{"d_model": 256, "activation": "tanh_gelu", "norm_eps": 1e-05, "lr_head": 0.00464}
MLP neurons of a small language model. Each row is named by its layer, matrix (up: input weights; down: output weights) and neuron, and shows model dimensions 48-143. Each number is 500 + 25 x the weight over its row's rms, rounded and kept within 0 to 999. Numbers have three digits each.
After each neuron's rows, "fires in" lists the words (lower case) most often at its 100 highest values on Wikipedia text that the model never trained on.

L3.up912:472500541481520490439485518527531451505526502461517509458480528538510534505529460458505464508437500457485483482488497486468521497518521490493507482503520535537517490460481524501486509504485554478484469478468522523496511492502512496481504510490515546503513501527478493487495513512496489489
L3.down912:491520451531464516498471488501512543493523508512484518467535456516494488517492478456482514471506493506522470510469537477533484530497495474459466491528533461505470485540475503504462522513507512523503475490469491516457493489490522505451518497491523486530502454514494454517495504511507455490
fires in: "000", "million", "mm", "0"

L2.up51:512507518543483497486534533550461485501536469496505467506496475473500499507466476477499502480549533509498520500487473499451478539474479465513527464469472480488450552515496502499512548490495476492500500473482492532516540511471444533552517499529484476493513523521458518526487526506512489511
L2.down51:475487500542454470508543528515509550461462449494514489522512485476478506495480511518511513447483474534496474485466535493478505495479522451541511485468518508479501528472460496464517484464487485501500534523501483516536498469490497519491514501492506482498531508478483467506563562556499496555
fires in: "at"

L3.up532:478494485536473514472495457511477513512518539494510519474515484434487491496482522460477495498462535467498462487500512495472511527510479468514502528453500496508458489455499508487498519487506489462503490507473501485443493460493532499531471496544480508469458498511493551532460499461496486456
L3.down532:537495506468499505488494448525493530529477518470489564480510507461501495531461520535500497500493496481511525520502519477484487541437528497509467490463503481491542531490494459517485493496522492544498525494462518516479489502518481466507508515449487491467453476491507525506490534530490477489
fires in: "to", "and"

L3.up31:472499500497539518470513433506515506497525538461523480481512497472503502485494517468516487542485502491466517498522492501532472535496485517485511471476525502495495467511490507504490512547515501494518505526489519534472487484494504505451496510540485523483503492481524466500482468556515477488
L3.down31:504488517517523505484471520464501477458477479517465552494551523515500524503491482516488511491486513502544526502512501502480516485530510463543463468500493503535468510543546490537525506485482515511454480484562506514531523521475470521493520510464528472514510466559493518479528536471508507524
fires in: "the", "which", "well", "and", "least"

L3.up895:567507515514540524471483490536486486517450510496528497496475510460506506475473518537546491428490506515503520498516500468494499521460510460499517520514498505489494509491471535505486533498500511460515509430485494516505493460535492501562491507488487486459471532511489467510501512538496464547
L3.down895:482507505484469544495502497474494513486522495523532515530531529502495498507515516460459533530542476511529459501488496544534521492507503481525509479508489492491509542492544526484518490480513484489478465524500500529483541468494525479542531496547506468542509491549503459421546484478500527514
fires in: "went", "him", "came", "did", "decided"

L3.up926:489500451493476496496546507473478509520462483489509456477458509488461532518485559513521463477510513538530481469501504523542473517484495483520554470501532526491477486494469520468516498475495520505486513519499527472492506484559492494486508485502478516517474512495507530523511496562498556494
L3.down926:526470482521523501459509485496515492538488502497520483468463542481466452488464502500510516489489492532480536502522468510507502560495515515527470476503516514501474540481483518488527520501480498451473496542520489536471497503523462531525519501479526480458540540486506471547461533531511501513
fires in: "place", "medal", "silver", "first", "bronze", "votes"

L3.up642:516506522484486509473481481485549482519518507465502519488491478528503474538503418497500489509491514499452500490497496509497480507485515464492532498519525460449503505542501540502484483501509500460506492480516513515452526494521513467503477502463478500498476532526511488542483483534485489519
L3.down642:517496509524493494527533528515534461494480513511488499475487552489472439490486465527500528482490477438532496527487555529499585476529479484487547501481511499527480497526482492477524453497475518456520473514501542503510492505475525503464503494469492537492484526515536485504480476459513539502
fires in: "a"

L3.up929:488501456502525511467523486484518527493466460511510483519490507475488495500482490480523473445482499508450459493473490524503493530455512461468510473484522563467507557523497563488457499522509527539511565464523499477506503465539515503485500506522484522488531496526523464536511463527498537510
L3.down929:508529482504526542505446511519534494519482477492536473511508538509481506513529486491548535528538535513528503518544505521491517501512537490486502484542515517509487500500540487554523493531532482518454507495476501510472511508511478511534539486488504478500496521521494525466486506524510464472
fires in: "were", "had", "was", "being", "could", "is"

L3.up972:504538507535499551467483501566528476503510460500545477484461501483523455542514525545477494469514507500481502501517457476504544512507500423529517479440496539497505532466492500501509483534519495524514501463512509516499518482523445523488492497461489480482476498527489476541429502541494511491
L3.down972:485508504493530545549516484509472501467572486491498479508476462495499515486515467493466525470571505495492512479487475510504498543513496519502518487496465453463509527496519486507444484542491523495503454520486454483509468510514476492509510493487484484527540468476542445480486483539520526496
fires in: "until", "born", "named", "since", "located", "appointed"

L3.up129:461487472532515487501526465526475478501514499516495510477460506506492514560545540489505492489515517468512466499496515536554530536536487464518456454504526456527516466456455475501514512453545517518525517504512522504503489480505512563493482498508508494494507504550523527535474476485514531488
L3.down129:504474534474515516564466543454498516508468470537463500501496481476490519477460529544491493503449469533543470533511513505539491484520532511495508489464487501467465494498545520474513468515481535566522485471497502530507498530468457492476501488497501471539496472483516510508495493478498492478
fires in: "early", "late", "of", "first"

L2.up647:496501479492501513488471517521503454506491496503536490487459481487512480520498484526509497459523518501513498474518482502512508522494475488538490475494472517497501495536495539492471501490500489490517496544526526562503514504549462537492482506481499509484483493538503528548461510519518514479
L2.down647:491504514506513492500521478514471461525495540537515460483452559464533466563514497492472510506529502526515505511491505524500501541458484517546525479512508525492518508492499488515524522547513523472464459529497525548547519486533554507550557505454492492461497488518509534532511540531481486500
fires in: "since", "than", "until", "later"

L3.up479:531461510491491494530527509447509469511503476479478541493486492507493514511548462538506503542461522501546515501488512527488526505465470506490545501499504459520481503480500513512477555489514521472473483545469478549478494491461484501518509515465502476485501522547537466491509528486502521481
L3.down479:508486478478488524547494536501504501503467490471502531493485529537456474524506467512486530512508509447514523518495479540492535496514502464553538494511499499511500510522491501486533469484517544489496517496484486484505525480492481495491501509519519494468480548493489531484473523436512525470
fires in: "a", "c", "b"

L3.up634:532478486508474550493521459562490501507480521448485510480544484474490415508513550497510495503484513536530536496508475493500447532515489501511484508473508499502475489515468501504485493523488474483489481498450514505488514492535489474483490510507490496467445504527506562518476482492498476533
L3.down634:513516513472478548489471529453480505485485474480470518507506514471535509520503483532457469445522502529511510504507518463446509518504528476477521499494501483505518581541457531525512502506505523486531471498513472558477496525501469524491492480456538500498520462489514506484510527496482509526
fires in: "and", "while", "after", "before"

L3.up311:516516524521469514471497562550545476499536460458530468487542466473501466497521483493491514492485515528522482487517501500496470522503503472519526512475508515473466522550481550495535476506508488489525464476486449503478513461522509473531500503492484480488473527532446468526450550521497502511
L3.down311:488520536533515516472527486491494497463527489535492526469545472509471504497477500490523515537556512524487521524472499498516500514495532473462556492541519503503512468469472459501485496521491498483444468514508479475467496518540482491511537495435504504449504460534481479480515488571518501534
fires in: "and", "as", "so", "co", "cola"

L3.up790:503548502481522506501449505523521519505449499523528537487482498511493494494527539550509483502526516538533514504510456490488482493494447483469480510479477526449499476491481537501496480526466491500544467504501504520485536484504497461509469507485478461497513540489502508486448530506508520542
L3.down790:519496508547484510476455449481484496506496506527482465506459507484511518453515502476506532472530501519505487482493476487510507506504501462453473462571495504490553547523519515521544469481471513554482514532542493471532534506471482490525492514496525524530505486509475471460496492456497538533
fires in: "was", "pos", "possibly"

L2.up663:512499518508492521515514459496498449505486521480534461459475468460490508484473484494495494513532514497508509482528482510516435530514477498507522482440517512524452577519490511490513495527535488510550532521479477543510520500493494485502492483517498502490493515472526510526496471507510507513
L2.down663:523506477511488457528521540479496527510529454510471520507504526534490527470497456466465492495531474509461544489473482475458540525488460500508484435487515492483439502502514538491564488485505530465481475511527509513486518478528530497526519511501499511457507506528468496521502479505484496528
fires in: "the"

L3.up742:488508467531520512477460498508465464501510503519491553520514481480518497528518468489504480487532518480505519481468495516478477517480522503521524491542482455494526498549476516496513549512521476512479516496491484518554537512509518512511491499485485496482482504504480518512495559528497468508
L3.down742:500526462522509489479475494466526552517482510490529556509533526537461501459521502477524545547479483552481512520512517510510468518536476476518502470517530546529487488516482527482534501486454518516499468513480500536503498527488507488513482493513483479496442499500494499519527491477474498447
fires in: "of", "number", "end", "university", "at"

L3.up765:494487520501513490542501540520458453506536502479506463483552484458520465506529496527493509471489505470495539494511480542474541513508484505546554519454470478521500521543469507514493508492515485488499478503468477505533514515514467505503483513505501507457496506547505571530460530523496511491
L3.down765:564518512493474538486516480424554518470497506491489478494502539509479531537486509535497492479495506540532490493512523487484503497468521471502445492512503500463495540424482526496492507536501484481491476490518481543499481513487450462453547492490511505470500501452489453472506551486509525499
fires in: "after", "when", "later", "before", "following", "until"

L2.up676:456511454523516546516524474519493488501523488505503539503456499494500480503522498483491508495527520454478503488492491475498531552500480490538465481491494504505489503503493492503509518524536519483516520512516457535462501535476514518521507512495517482452511481541537562566478466494507554505
L2.down676:470508485473471484506481549508500487501437487516520495484516513462493489506551485512484514486500486492521478540509513485508484508515486536512502468489478552501505492450536497513479459529516499496452479479499477537529501489511486516463497509514494477495510511481504496504532552538502518468
fires in: "of"

L3.up896:461498494526516454513521487507527458505500477492509523484500510510512471508517520517520497505497531426494475496505446494491456526504521475501519489454502525525474513507489503477510474495528544505510488511499474464544522510496485529514476501473515499471485527479498506481481487541482514470
L3.down896:493456510547495497515531502512549465538514476505477474465482519481522467487470496513475535516513504500496504486486540487510505556541502518509484481585516503511490532500509441491508435510489506461482508523498493495511458525490524502505491492474498518544522509471521535551476473474507523468
fires in: "by", "from", "at", "following", "among"

L3.up4:473483536471513471494493495555482515505515476485531480468475472440502520546485552477462503506512503504488489485517516505541526518489515489522514514493538504517484498439493492500458525508517464516537498519498490480464543462533515520499491507477485502518521502475503526519488510500514482488
L3.down4:502511517510532482493522479470504518487480473483450492512493515525481469505483540533501535481487479496523471528488443522544485530509538492468526458498473486494485481486515520552502541471534508482492511471460496481565498518544462479474462492470507499530507511499493488497468469528488527503
fires in: "time", "what", "life", "site"

L3.up282:520486501494563502493494441486505467521466469460487535497489461473477512523469546520511489528530509505534521498495487521502487504543490475499509508512493513517493492523479509506492489523499523485486498483486498489503513523541461453525495503465497508468475492491489538530527523557512530489
L3.down282:488538501537482498491479503491503497487529516481528519517565495533500490474508504461465524470551533511494507562487526434478503498477461493499494512481488506482490546496516453524525559465500508500491465511519473484520467459533466534511501498516500506449540484521521491466541518501516463485
fires in: "april", "march", "february", "january", "november", "august"

L3.up409:488494489512502482495479508477497466507500487517506564499506517502518489506494457525478493524535489492525511490495498506505550496519474498541539503485475480497493471482497504503568494517488556512505479496471464544531501501526488504565504519451503507519529495481512482506487514510497527451
L3.down409:505487501479492498477509479492491514471511511481511468482494478481462481517479500471483517518533491493490484475517534477497457536485453520508477481490530510495505541484498517497457509465548480504510510500520498486462495451480485483463545501523517529487546483472490493487501502531502507494
fires in: "the", "on", "at", "because"

L3.up356:507517500483490519488550497470505489499472490463501520474441476469509491530493543481491501470528508498562520489491476527508448512530527541495473472467507461467435475461501493483503511502486482498511496520486464522432508471520503534493490506502494498479502493466512510491486506478483477502
L3.down356:474495495527510480498455505500475496524499501512506514533518480519514510514507529547480503503461504501493462483479493465515559519496500495522498441500507507488454497451527427514458484555504511504482520452533503461501484506545509513447566483486538455488457494492498533496488516463502563513
fires in: "of", "de"